MLP neurons of a small language model. Each row is named by its layer, matrix (gate and up: input weights) and neuron, and shows model dimensions 0-191. Each number is 500 + 50 x the weight over its row's rms, rounded and kept within 0 to 999. Numbers have three digits each. A neuron's up and down rows have the sign that makes its largest values positive.
After each neuron's rows, "fires after" lists the tokens most often just before its 100 highest values on Wikipedia text that the model never trained on.

L10.gate130:549420515548497537490569467480479471577418552493477341397457511470436448455507480508484477526434513537420522525459568542430502562466480476487467523544511544540551490483489516468633531506489499526492542532420577543554442598526522486484504535405447580482470464523466516480447505452409587535515455557535576400462461486494531409567480498510509493457589462510481436626455475566507485501516497554457477429424505526467521550548477476559537523463465521416436496574449617471529578452524441404576579495436415433551519496536439507575526514570484423585447491413489477489568546532498520507
L10.up130:486479542503482495504474465545602451503496498516602425436551424474485516464447435491526516519508419403502591453542592465409478546484504470496466447430537625519523459366594436382583465552502516535466531469549524519530513521487513443515488469579546520448434463525506612528524534399515491478395504482490484433621528444448569500476574532494457516481546531523593375434585509462501537448546465605483557478549478438412503503534533459506547525538523591421449475468608490458506517522507460478516489470442420484599515508513510560574601533540497570565516433477528535450457511437582446478
fires after: " G", " K", " B", "L", " A"

L2.gate22:533539516397466408476425489532536498579437552521477536558580535522513447493576535466481515589578494507581478535484490560434516497513510471526512504463428432425452415545448539470528490518496475486471420482542492515556501569465461543565587523509464599515559489471629503519496447457375446567441430499458523572539540474322518514522495496434525475482598510477500444524522521548530521535517475567499567519488413559562427425570490560606447516448472515437527441495473471503528475488377482445439459463546399546567404537477520489462568408463443487435499523459447581513522516430491514438
L2.up22:530367445467503499539464607499551492522508534466484482481478473479538550532467610545502410598471444557551525538516444480490494454587483522567491541489453536527536484397432487601562628472580432457509365517423469475485439423522471506547526564504507501525515514447448429470545441564512454509479505489515490573480511532450471443492438592525395427504458466456468531466488544563535485500529560466558485419557471477562432552508493575444448462567484438460509466500475486535502646445503645450491504537500556416442514568487450505490549553484425515490459525503506543477518563504406485495
fires after: " l", "0", ".", " a", " L"

L2.gate14:480513531469447592519472553405516515452472551501528493534511496423509458513468489479477487492532561519408486469579514519485474443563623491497523476488495492524528445539446462427484574493527460444477544447466429480498459499348515549445543492511572578416483448509594502536543482484472454542484541428531580632532448459454517439515455570538497531542543559448520522489503474580451568607471467470426529480482464542433462533530543463560489511532455570498581594414528488545614499426513404476520609463465450486482448505553464415573565437473331603449522522555473486415493563469505540487
L2.up14:429505533392495430519488556490505577570514456455546602444523435452513528560437489449544447518450605487470407496616507561532499487494533525543556509500497569475455541502429545437475503508424497483534477511538432553518518540493441504505440521436351546452510485461472607541444496537534500546482488503478444486523517540503464482423629561491499523436535474539507502510544555516588515527532552450541612436432487434500415485548496527468486489461401432457433480532477469546347525476509562409471607510527529556523430523487475440498447504590548443453562552519506553386471449474465395483
fires after: ".", "-"

L5.gate302:517530613484556581532511458543485498483468480451457507464458514568492537605416527505482490521414417467502457493507434470485558541422519548427539486569447546458560547496441513386559553554434447522490454522470557499452459407600519570488477556470470564524455490420465528544567482531510459528482490516460411493449463573480487523572440581460560570461568583413518426463555478422454516544543483409478617495600545472519592541386457489513559543499611444464505533516498587554463469500514520423438516519495576582489511477592446446539539583453479358483512535505500443467546446499511547476
L5.up302:372422497507506529456582482501559427480508485522480439531537477489505595412565532513426483524516469535557433550552484629520554585538438493490527444432492413503501496553452561464509528531557382588483457559582567484415444515529525432548514508489556434448481491468371585439589530544548487528434494526497455465518422517501547442495399473492559609500501446492582545559499512510497516499447504458454517561519448501458442595461461482558521540512505549465581464462513448452502413474409537493495387592552482529540397463469447587506571458538476541500499533536591482450629566424508601515
fires after: " L", " l", " I", " n", " N", " opp"

L2.gate429:595504556475531415485409536611528471511499540601526572497560494579463431562476613449559477483578511476558539398492490485495411496524476545473510502439492620504490469548464406465510512467499474498462433555552474460442488439592506509523534443530427470488546544467556613590502400531478465612531506439582411540541483490413418523554567393390470522490463502465477519511459463439493523522474522515570551517499489424501497545521497589484585462478463575548559534483499504514377504586504556507462599612501398516475519492491447588492479477506409452442462499525460551479486412471479478470
L2.up429:485397463470482526506513545406542540519450537480523445589605514495487489413432559531574504458477439499482488542582482516454461486481485384529499503485543444505503388561542515557444588405481472516525448559545464411485536415461574488433480451453483510572446541494527488513502495521473530538435504419530494544583495488544526431613531542451558558467480451468484404577443629562499550496463410500558538506501524524585522491633489492486526498539567515422427419504517498421500534567616431456540530495496460480497465436591474496540460496463497561457481537488568423530583563422444532541
fires after: " S", " n", " N", " s", " K", "N"

L2.gate212:465433404445493490481588470468480512517465486492530544505529493504464461497468434478548488533509459525453537479457509482414581448525488472509559496577497401428498512583595513458472530486479488516565514540482560546470392514464524543495426534576527530488501518543516551540465524494516400518439514430565507551494499560477509399547530482439502393539562551520502377536558443486512497604371535493478484437485499552489435511656481505590445519424536506371435479551478583468583588541492521405534530555432510503448454400565515444533430457561432465477547461473602565515467471599527531572
L2.up212:477538607471515555477438504480487496521421485529528452495544524535499538410437449473489467510546449456520379556479552515560463511558552464517502571458512565560493446454543495480529492533443537541506508479567428455468527516528430377538522573465487492543474408525435514495501564511524545486396476461577500586487490513473463587525404519463355402496504427502446552473570527623455522509461532453501482431504605436463567520556451569488504441554498463412591485430565590520461547560473459473516585420537509525523487583537492446430556494482506501393446482451460476484507530378487585519
fires after: " g", " G", " K", " sec", "h"

L2.gate331:432358484413437585542468549453496417519511490561534562369458410492450555479553472468427484507474567521427460460486527472574525517510457523597518478392506489549444557560506445479480596397408464497528565510529526564558430412394547460557485595470458558529511530446488535558589483505505543546452494553492510538556563448478522458468570532593471443441497450567506456577403541509428464490368529526478516442485475581498451503501430481539552477526464482526451493509445436538517487512468515520565508518484523595448407532471538489400594409524462512488535513556419488547513496533488556551
L2.up331:441558410480508484479485541423459443478524402511476534488484491457459584483609579495492498520510447478463527507516541551549458464445516537476514562537538577528495578567462453570505551444453430475516487558501436451571481514521510469462468445571433561526496437482506557552547422575476478470591471510489473488506493565478456472459597493469546459418567555528530535570453533498598517493554584502494583589466533517422359414550520490543562453452487484484558450506504466465556553563519493446582493476427425501388544469480465537475543510517503583513563598551370477481459474512476479610
fires after: ".", " of", " e", ",", "ing"

L2.gate477:535534514470577472580463539507531421508476536407486486626560559494569498422402540536555413559533410427606539478496405518433530440467430543516500469469511508502502398527477459419464484467485588478517472517506486480551537524421485457485491577543410517525457477502480434543479563443474495546402539434494471477545532505518498432468507443543530412562518581424526436510509482709437447438478389482449538583462495485515506404574492496474560470476483475527551503514421467499519546542559400512472529533459526507561478569587539531428543409496486493417423498540514499528519338524505542455
L2.up477:478492446396441557424397450533538439584571484500523494505432515457569405604583506505545517564477424586515537420531458458484576432561470541519499526485512398493464581503580515481480535573399514478488464461538511493534512448550499452518392453491463599554529376475422467502514479501526560439434509492514529446566442461507470540445446527463553592563564419554498474481474562536472492508404452460414431447455491442507568482507472564470510552456507521564454552444553500486621544602454488452514540481446541461546434470484518552499541481564549464509508494522591512491536482598578520548
fires after: " g", " work", " develop", " hel", "op", " G"

L4.gate53:464582507428554438537509553447575460596466488478544451476483509517451494492522500615453500531353586501457551540534467506461481494504516551467568486475409566544466457487504519480347546462514418610472408487531495559521515444445540561453469537434541535542556491581424499437557488547515530500541541462516564593501461472555471428449542558553517488508525434588482394551552556524475523632523535432448523496508497482553531509462416501518425522471483513485557446477414526479583610498500453498579558535541548479493498521452426489475535452466459502487559523582578563501540534443496520455
L4.up53:419468446481491526437407477542541482503458497491472705536560454461469596584589516490460481458517485527452532483415484493522541474490480565481521434436572550515331517524498458487492482573515559537567430461442485567441542537481470550516569523534478564544484475479563592434456436524535482592531500484578451531558510544463459457473481539507456383474505470623498493449516518489565535540565487536496549551442521548457490455518534478580525489601474508507482457487588482456508484517508505438549535467513437563569562471507524504480486490423444548479530566473355474578503495471513497473
fires after: ".", ".\n\n"

L2.gate100:394483536485556561508493507539578446521527435466440407550601406551467460460499500482558612500577496561482510473456535464485437399520404535510591441494498476481488505573519507554452571565521473474602538449526527528372498490607514485523524418508471489500563561568561547555447432500378451527551434432525407560514432453508504523550474509564468520429573537393418528479486397467462494508427604397511497499498454520430440471479535560503527545478539545433570457557496444476514468541497526450543499508474447581525537463568481462475603503541454547513438453483499503561545546506528501556
L2.up100:559450406493480532520571512506457544489604521492476457519512482406606472434397528554489527448465444466554561481469537488573489536457590500504443480551510568518424533424419544477430595478573468496453545478524527536518548499488532568508596488497547424446393488519522570509504530530504454515540552568523616466435458547519593503567493373442485455451436531459433468566514510507474505497572486478513497599509492474506443542442582386530499575536445531530531548498493499466597396474437482515631450516582504510434590483477455461532467470485493497496536502530485543484402588453494466393
fires after: " S", " K", " offic", " L", " s", " W"

L8.gate422:508472550543482448452555432526468391482501586425457526453516539460574478587533372503486443428535581413438458399529512476476519597460521551568479503467517520475400565524435531495496417561532434542443498533552494471593498517537518526492601498507502491567626526453574547545562540500502452509474514477495550530527490532488569408514472587539509517468507471470570441478436470425480498462532485448509470536386529493516552548559507583455477490467401501571477478457504515473481523382396509501481520555449526531553473422530519572526554563419456553496441606502488541468491516451412420483
L8.up422:530537514521455561490459486452431559520469519562527428578541457544566549660506459452558516618443550546443564579487395497584473544451598497457538505541505539395508482495524445514456477539457468471496428553483461500400595466471558524532506534472556506458521619498515478454476409542550522548487527538493495455478451475487513501579564496385433497499490445529426412564488596409526504455482529513486480553497546627433500411444528558450536575481473481538535463448522503448519489471576562412463466473547568457594451450501471492550584496426581469520480460479431487455451520552472484488
fires after: " \"", " |", "\"", "*", " ", "ter"

L2.gate20:576519489494545489510481513483635485539517389512548523541453506414463490537510504483512580503461429524548573450401494536514457548508492497455531482554432518577560634484459443497554514520499525450541485501505535420514480518479499482551451474526431396446416502531520465534408470389438450549487496544510462557545476494497547418465521410495446433556461571487390504484428441530513585477371439472446547445563419507527500475426478493534509451527525504502436529539520501514504495635517553516518450471468517503468506504523515560417507605536481474463569465441454376626587532565434501560
L2.up20:481435531559533504572524522550537449482489517534466492478494538502511558507527586493554579408523518583563473556536423490480569386499485490496519534482457601515474595553412477500477522509523571398468515506440464526490450513545624391511478490473433428590577465501553414600505548438391524396618538516456603443460507506446447469563535452560506513490427568429478462530545496478474445470497519537506561507506547450494485532600528516510467467507424428446458628484471443495562543515549525542502516541541467470467611535491504523450546434469487442527481544431483475556476402471488513468
fires after: "20", "p", " |", " P", ";", "19"

L10.gate2:527557490459493473553471523508395467528517533531480493516492528490463468483548487538499459544402494525458570515589523453596570561453489460558573530456573498529485463533540483484453529518517466444541381474548515404416489506431595474505604441551424528550478562445474478483490410453445422506391416528412530546425507466491590510515481577458612481528506501496565598491533384443468456511470519509505384570426362511502543564538557478519444568453482478494436509444486446595479481463526453483506455541454524543417506598545517530542441548534564505541511505569468494427534530474540523492
L10.up2:534429497483422433463475412504468522454485454562427530580398587495527468453603474445502442552419468434509562527497477496483481505480436453482491571516543511572496559486441504467406484540551465499493410560557473447496510512485528494454625503512514585533604511569584522496570497632542511374464489580508502535537548458426560589552546515550398484530513484531477497458556494477462549601468471496467551457395522479449471524550426520539584459504489439590473419578464459501519480452479510506500434563458475524441568602449469562546460498456481482560443553588503525486474466569433518537
fires after: " ", "\n"

L6.gate96:515629492407585569495592516502599464548443439525515521445471582418504540455430542466500497550489478424437433447526428556394501450581479472508507447508590588574535523491579493584531508485435481399572486502549465471437459524494539485405552518489542543475522537527488501567463463405462479503477563508520454553427496511474473530493557475509403455484545424577517529438454589468533563505466430466477534502581522452531461483492513484526591575436596536421503501474394505405540584516497541499448517384500476551548480552574484470499454410430462510531530547553528448531475454394493436521
L6.up96:423535530569550520501522521553568508453497541535478486457558518548487577469485511480491528459485459503464480494566557419451531389534529459538579493538535458532602497463496413578521431494477496468414485594508467562504527451472487525464556539502581529451586551536477434481391531635478472630544493468543480447437445532526411518462512486528588403567509472581491521534467528364543466456500554489507420446508480483514535488521483381609461427523546514404465493590439468475455497556447498470443438479561470451501417518534482556562498516474427468456528432543486414544529379580561558459
fires after: "v", " con", " the", " ev", " de", "é"

L5.gate332:508515500422485481428482498557543487519548566508543473490509551476535509437594505421592503408498567499582454557507525564563458513505437527591570504474504576600471432458468538543496530516521559352494520399549457415466479531607495481560563503444536500476501555428609524450601501530457409530541518548542445478438506444512420530512581498529396536484498482550563539522414554498453492498488451525480459563468525504550467411531462519475432535474419522429512485563390387545482525488549575495497506572514482465499559478480470507420457502347517473487479547515554472520517409535504438434
L5.up332:442503485548437545426550539531443456463480535508465468552487459542500518449512506554403456519538403467540459558556523485576462466473531445471465500529423523571428546528489408463555523494519531547570566480435520479445535574515551490474461489561558539560587537491604465495512396635584470504487584388431519544527536509525474469534511499510424363408542421558455498616486511556499587564531561540446571586468607470445427516520420536498490465409491496444430460494456514555564520513528577586559482517519482533477523479577509425391497449480508506458418437532554550476565478480507524474
fires after: " V", " v", "en", " G", " M"

L2.gate33:431544497524466483476545483397454522501509542462529522508562529486566498440513429534559515555465478492379536502441478479519420507449458530502567487527494489546508464472418422481498567525507600511568501428494403534451464400477526506497406484588470533403522546449483504541462525470505564476510424478545461577507527455493597477541536424575585469461430561494498459570547441511439452552544419434492533588459523557544475583587375515528524488488524487464538539553493512531551493541586435496596555525429530415520513464544483550497411374482569572472495496547521435521498501489417551545
L2.up33:488533417434477545552529506463405564523474549486517539448497511501530512585570479437391490446528501491484463500552480519626531578537511553523523540432577459542515523463439479474587491491469467496497495479517532482492458425391466493575474526444465524536562488422584483503517476505539456548477504521605386556458506498465589508546544538551424443529530494491538546504485480451470538509492505520565516543552498534463496536558452559531536473448496480409526432461549534505519515475597403469536431533535483504501435471461524432482441477615598634567548512509467559452493399485442565482
fires after: " G", ".", " m", ")", " B"

L2.gate65:532560427444469495463344454423548494532575451454536466400517573586498514554454540539492491563417525508578515451550395511448438556514383418497471509497517546534484425541506501490472478512471464352552479438537479541485511449500503519530490500576536427540557511484481502475655382458528484552439503515507558498534492452508504477523539600517442475593518462483524546567513532507496474458496488448471605455496487567381521456469454498495467564465582510489457524512569493471612472460531502488535525447531534558471313516475521508490473429575487521522505424558561420521488503437528511426
L2.up65:457511515525555547536460508483571484470520509582504477466422597507562504460561536549489524554525527408464483429558526361509599481468445505426407489611586448460415519479447486520525483590469489462556466440485446351512508568472535506550501514434438453572493442440613618561407582515553527489450460492524443577501398548462486444478490540570492514471553469400414505502553522487578490460480575544509580541480438532589499430467528495447509488523538462440441485528501486490543455533555525518609456479554502532523446446503484540511574485561581542447451514471512466624386589521455522478
fires after: " B", " b", "ab", "B", "ar"

L5.gate135:483562423492444546522457518409594389445491494542536571545541493486482448441564496522548533547380454493452594482496547519510525544540472429556496536559463485593473472459549479581531456489454389538529571406544543515529456562426501549485485555444458503598556455423592526538435488529560525348435448446464401494583488492481562503554514507547424479434461478495622642514460457509503490493545532405493518444534479493553499508434449467469519513459586465575601470558497558524427444496630496507487557514499563477520611497461464450540550453495511499565473546524475436501469517494443544459
L5.up135:498549437494583538500493460478544502479532476529376505573594517430518440451571477537526488531586435586459515407509531505431544603408551509522410623456450551458456504464488520503606541435548495492504537568530396388551463517493568446436450513494485473510479517505453461530534441497604510453517529466537541461488478502442500442478533489498472484470479441421512525485510534545521507428526441387486505537458551536489445496476564441446461438539525424480540512555534542494476552526563384475548396492544574578515408446437519526570467479445457515490507506490387562509467502480446548539
fires after: ".", "erg", " inter", " o", " S", " M"

L4.gate278:481498461559409456386436556503576495601503574418384474537536514451461514497528493467570524448473562489520466548502495446546482546465480423536565491448500479407429499526448485608497524459494447466543493429485531400414432499559548486430553424516427558521405553422607519491501479471513546504550459502551426488438555515524520524561493541588450496433483491551530557476573446467479379463498524505493513512488423539560553483408494536616638535536451560472532499521485553527513484524593618513506495533531512526516563484498473478623475467437587435420430646512539479599480417446420496464
L4.up278:517520545454492477456564525601509479421623548485524480438540555523479590481452427381507507463491477551514492486462436584439516435530444548476465453475416556586506477532393534499572532455517542540421506416478456491538554455526497591471554486427499538439444594512466487394374497535506506430633533518566585461556502457475420453524471563521477471393497484433456526526536581495465557465511518470568492492486516568547557513453457478440465565528449479596568594436552554503460530386530451471469551527511559572488589483439496521453577606498541498538481491536458530430528477516503506614
fires after: " M", " B", " S", " L", " b", " f"

L5.gate543:477454508512538556478497440504563476419447556471453547475380440537479559538520502567447485553439512490538524534536521510412473375491556531469476456504491532483420417562418599517482515515452435504469464505607513529532496476392530517560576454452388529473443499562438398402554606488427514554524450561500555518513508433543512553520348443461544518587538551528456480593486473507529454471484506536454396556466449461542489497542438533590495440537464500517459558526482504550537443484532508493515519536538478521479466534549464473398523519461454480457577508589523473561480432454520586537
L5.up543:574568557531429505449527529417464510556576498393459556430518480515533526414422560480551539547461569464568412549550593402515517518575609442517470502513473479502556488415500529439570411384507482412558490395489504496493404425479508533517426482575409444540483395505511526546435472552499558558464444444489495520467492577536558568464510488524452509518585546449609512487441452478470506492560465502575500571500493478499528451507506455493532462568538414486494495534468625444491533507558442576441476470470560457427570505471501584488471498517477440538568506552561517488561604539489489501
fires after: "og", "r", " Con", "on", " con", " J"

L2.gate358:528463574497457552566455503492585513525539566531446566566557482502560529623534447521556430479512563538493574437439467543540397567477368459490545478431435484501432434519456460416493535419519487417505423483446611600416541486561470493464542488551439509526555444458513455537510536452530532538567489419482446586491545555497544484484469640526564420416465555406491603452500483578375466523512546489515499414575457452476433537434453514455548543488511555538538556629449454545460525524466502487470497504461534464577529465499474470566569490478419485496519468500500516524458556445500461476
L2.up358:517436510501404464479567498475501532468576540462526526512487565529501530368279471596477516521545414509439422524559544573408491454532531520467544458499486576501439467472488533500482517503572497485547453545488507458452516468484501530531513543462423506396571529505423528571516539539501483473558616435448437587500513596523463455607520592442531562449499475428517521515450512536520503559470409434501468468463438574451553546514490506495494529540523611380483508493560500586545495405484481473558509467466483534523420539516544567519509449479511463519534449477498533428533481521430580467
fires after: " t", " S", " L", " R", " G", " N"

L4.gate186:498570509425510583615531536445506530452515504498483492515452552464436510410481545591499503548420499502484461593517483511480497586515594489495583524497531534519495472417474390587546461546504426539536510484416594527508530473441548529408467568457422619478440554405520548504486453525462480390542431512578509491581464444504559567396487531448456452471462494439447470411543474505493441489495401500494568453539513607502386488428422507590525535443424508543498515585451519550463530573581566532532512526520511458495534607470512471586540520511505522414502486600479539469520440524504533498
L4.up186:504578486449484650461552487558436496481489636573493552447516540602583473517587461506431474471459468490509474461535509520576486547477514505520513549491590488464510463409449489577525460517481421588561560486446502490488531514472582508529476474390602636416424431499511536532524463427524545556535471531521559472440529527485506485488501538498540408493588503560497429506456503477479562430512445493490428524475494539520530474458528543514506408553569449448512513480358488417452507502553437511518473425519511517490520564492481483536420482552461443479553453475445570495377538470494520548
fires after: "u", " M", " L", " o", " U", " c"

L2.gate319:486469523483527407504396474570543513530530531417526512489508560496463411522440449484516472570489478472540533490558470544527520406598486537546496514438440450584538462526528537515466464428556519432638414393512566401532540524386446406569552493504500659561524503537441505624532506561461496500479465462513454486534480437436409507514584517557499524478529380549527484406539427574443485554438514509545511524501484462425486546505421551474540511461473487512535538494486550554479459480465445563514459510549496519393534487469523476503548437562476532523533448498450512448496545468586509535
L2.up319:451484444547418439437534461427487454541468519429458466370466460478483452481499455471645540554538412464474513528577435541518538406520460466587499480534460490459444395410515585534494496480451512559521453477521446483467551533541449458508492505422514438632514415527483499499496588502584470499348559511445484501554536520481525534602508444517527516499456402519523493521517538528525472532452439487512531467580593493510496475520379439485533426540468487513443509528542555522546557512478470567465552428543620452589470526442496539531580450489560566530421579484621565516510500533530529559
fires after: " g", " estab", " G", " r", "ic", "ow"

L2.gate132:527565474530491483532523541534542439495490608448543509466523606539503500497526440555559566481529479508508519528537443503454464541486457452465487442435471546522443501511495471506449525487505488446536426438527531508472437429586522532378501538552537494478559477511462580473500436479374447463448564541451570526533557518466420477469502564497536455564554330494600485570475467452550350530505532464448542482495534543479466524571512454510460505566569530469492556459464503465561582532500491506501532622422515486580434492488545491511532489436390460528515513542551540414487506526507496543
L2.up132:488464533536537439494475503562503535523446446537495573449606460474485494461456533568531517586476611500419480537504455538572514521496396571503444439426480424481497430496541433534516407554472532531516473459525566439451565461449535494546473462463571537494426487467484461477492455529498452564471538630500487513459480542526500614514642457561498493512423454539525540512545466443588425445488495417426499399376550469483551442536514514419456421463496488488454478528506494513426526597508465564545469492456562532525545549524520446398461574508588466562569422516519467470541442462586459533
fires after: " C", " v", " con", " c", "v", " M"

L4.gate225:509614468500444433488528407421610457461566499515513479449400526496510575503562475496439512442547519542476544578418483471574534511472475547464531451496546575543542451492511463485509505562587437468452579439492444537393589486460465563474561511542561432496428532497507595502436501608467461418528491545513498360406468534601427534491555505492502517485491581575581582490479540534493576505558468572494502529556507507529482424532539524514483560486496495535414607563424527476480622540510519501455447470584527591509504446494450547557388423494555467453457511503467438487500438475551440525
L4.up225:392593512587477453551601493549512474460466564540463490438467544426561475412442440516483519589498450378571448519471554453440521579506512459539505587467552441570572496442471518568473499536466456468533496606481500498486528428489477505521515408534633464517474427516557515604460509433414573449488459540535423493431386558620527497526497552412536463483486461497424519491491548453450483461537404513547482528450532501483444437492561483493564481517453516517565490496444511440532545499491568541509522534495537470484488485517497504465570475554476487519519464453461574483561507472479536427
fires after: " y", " D", "el", " Y", " St", " L"

L5.gate328:496478497444514477497430440491496413562488462506473539523524568501501410455476382460554492502492559513481465428524612487627543534408601536544492483548486378507463587554494580515365494509660516487479517583442561483513488458543522534521536507572405432497514492515574545431475464550470498457513461538462486504460485482515539488568409537499461434542463510489510532483543500466473513484489520511562545555468460601540499493503409555408537425501485505556496443444410503589461473459424568463564542548480500556511503545503595489482528511559564527478486514555495498553430576518491521580
L5.up328:429446537454489498518534414460453478556572483625501518559503462505483532516438442517481517520579498452443495455472477520462470516541512459486489500402506468501480572503508575415437521513566453480643473484484480476523467524532497505450584559555506530569481506501552522524468393457470482456421434495502541519469462504672501435553499511462487418525570506629535569443455513545556445500432489468537507490515553526533527501587502539526630491483540533379533392567407474494476470575538521512483429469454531595539430550558531516524542440532581545517469450532548582519440494513515390466
fires after: " ", "\n", ","

L6.gate453:561443454573482545552536513558486466502492506471446526499487554496568405431484575487551443591475426492519494441516494430581558545481494556480483494517497549493591585453519453519562482528618496580510437522549561484473448558528474461478425527548495432551458486431411578524597453533458551565580500499413424518420594581585530480530470498501505556553499533441491489497552508507406484487493640397558547452412480462534489467514481482548585529425500493489574483455491481475522482468466575424460477497534513458573592526504460453465414466449448462433470539444511518461510491493466436439
L6.up453:519485471426510490535565553524501597415502487488554491466584381579538535451523494480476512497527462478391406500521546475454510606455517412480523492514481517510461482580487515436501481464563565413507486499460520559590583485453488512588483518512456373501543535590425542371608558522425497503511575494407412512493357491456496416529505521439479407452537502529496528484464611534534560547513537494583559467480472529550399497460521514570573486491485462422547449447412508473402494560446520491493492488559523458538505462475460560468476473532443505498513463517451471520569535467497466547
fires after: " c", " L", " s", " C", " l", " res"

L2.gate66:497413480573463524540575473454549510433465522463479458502547501493537542533540400526469494456489436479551574621424516506579451404460518516382466436596505548498462614481526461479504508535540539397471539485515577474574455493547453469378491468518591485541496476544572599562623481454533416501437415521457514407520518512575499509574472365528481502515570462470404504463453459576489529577506517558475512450436514570439475515462551611459493490525539443468501429503493428491442579565404576465483479537484553593511465487476471491585545524591513516478475531521424510549432497571505461461
L2.up66:514533318466498542441530518561491487546543483496560518563471537422435447573502534533511563486501451463526525500543534414518495462481468555564531479591476454508404522504379528368525549476488512413530628504536423484458446545489595484445517519513482437438500485414459424509526509531463439475549580481517507533486560480443532427496500550512537465504471510531521447496571518469481602474448468465464471428428515513495469535465463579494537589538449501527385559543493519483510433559481512507558519589551468391557575568493445516464541466573479457377528471447415468586439434481475533533
fires after: " |", " p", " the", " P", " adv", " F"

L5.gate221:492460533610487536506569499562570420466533515551526444491350461504506578495536587499487520470536454523393564515465514509450487498502498576464474472546405514459454488440478482521506521518436440502538456536561479534372373465467463486577524488538497471458421462446444464448555550501443576523509427442607495526434473533480518565480442493461502542516482511460485405544577432504505456479511569493479538528482504522392537531396470500457459599454634536546548575474439499522532550566543544516458509560499479478554517535524515526497550481583523525588496514601489415551543511509548597487
L5.up221:507502512568566487446488477507460463552550511502543460422464442488534472502493568539542461506490448500485523487524593413559503467505426468509511550457533540617587554473553583588467472452525523427470449540557413452445529408526461491495523423409464502537450479547448398431486546590577452523536579487496539583444491494544452462543545483555611511515530549367608519471430497465471463533506536468449458550466545531443556460473514539543383438601541446528518529454484499413558557448538515458530472566503566488476527514487482477451520602500447523518512529451590391465481584453522496523
fires after: " J", " Br", " br", "y", "r"

L2.gate379:527499468571522507525568385472466537448465508579450486477591462507543507442523496565494562512552526475430515511532499433518511472391556540469500481454400508567457575521464408506545541476496505540528553461507497470577572395483492487438389493493496394404377500534511509549555492549477448435478556569414618537467461448547519479595478485458510527509545536473528449447492511540454578442515404553487454389558492505546505535440515510528611532582536516535604440539511474470412451426488475476499499489508580469496546367516517495470454434515509445472487506542387444543423467440574558546
L2.up379:416490544596409524515535547449466552532530496495566486497547518442481464483532460469402489542512451491507441413462428451601523411522462559442433382491452397483436503490503460424483477498611612506501482521517494507476522514592509468485546538549504390464379532498437530423477495552553584465442515498485540523600484443580489561498498528492539511470543465471519633583482404507486476419512491497472496477428626512533477530406460544503525581630496474484491490485538478491573403495496577569525474568426588529446497393486488502580495578611541460517488478480583458539391535475482499476
fires after: " P", " p", "y", " w", "-y", " st"

L2.gate112:442499501518371531661649426494462398433567596464437521418490603486539562467425457513480468449485476462494450460446550530468478451493502497521528390635396468473540552425507435516548413483497484485566538457501537514493464455508562488419551509537485468460518508501554468502487470488513517449540449458509474505451491531505480503575491419524482424463454503499478413481489508568490531517467476569545502521501522531568507567543456551486539563516538481587487493502495467513662409507454427436432478503461554471479617541576511562506495463515567479533495508498490477490520513588466521495
L2.up112:632437415513538457564514543561534496471501538582501487522491618474507494517499477514546445482417449445495489529563448466427456537547423516452504537462525478483488526471495445474639532580526553537466542502488477474530462463498444489566469441451504479520472500539531464458587456418511466521505487344522617501511485388495552486470496456582525480482495551482477474451357541482533477505479524518424607525494466449442547515471566540535526476420533478503485505525453465472491605463542462477352498435481450506592509545539476506386559485534509408522435540537321540582516457512558500559
fires after: " F", " p", " P", " f", "F", ","

L5.gate202:528500444473458440522520566502501472621440488484517491487460486506525499458509500544514571404461494457499462530482474472535453574483454532529489542546579517484440535519522528470516563540624474405558555524407548429536494488443540446545558551463497540483523574468512540439549554506562491510463541504408431493590502479508468470555412598610523468464466513567438496523496507487418552485527446533435455477431549519503497473530393501531471415472490467536486465463395405575479444509587490481597504551447420524521509660579487482443489600483498532403476576479575520425527423501631543526
L5.up202:520504461499587491460428457538543534552456562429517448501454497399450449551442553495407494534493497458567460540499511521481433494514430632437551525485568496626517592530536572460493502460514564484594557485525513461470523549420518478537599423515454537559493412466504410447503509483501474435543511503462544585487488470603451470463461524569426491461470532429498450549487385476589538506454457583485488454394574394491631473489467557439576503508455450463459488472468363485497512557441494535529491559484513523567589483470541475463506450427487474458460547530540571505537473445498459475
fires after: " V", " v", "i", " n"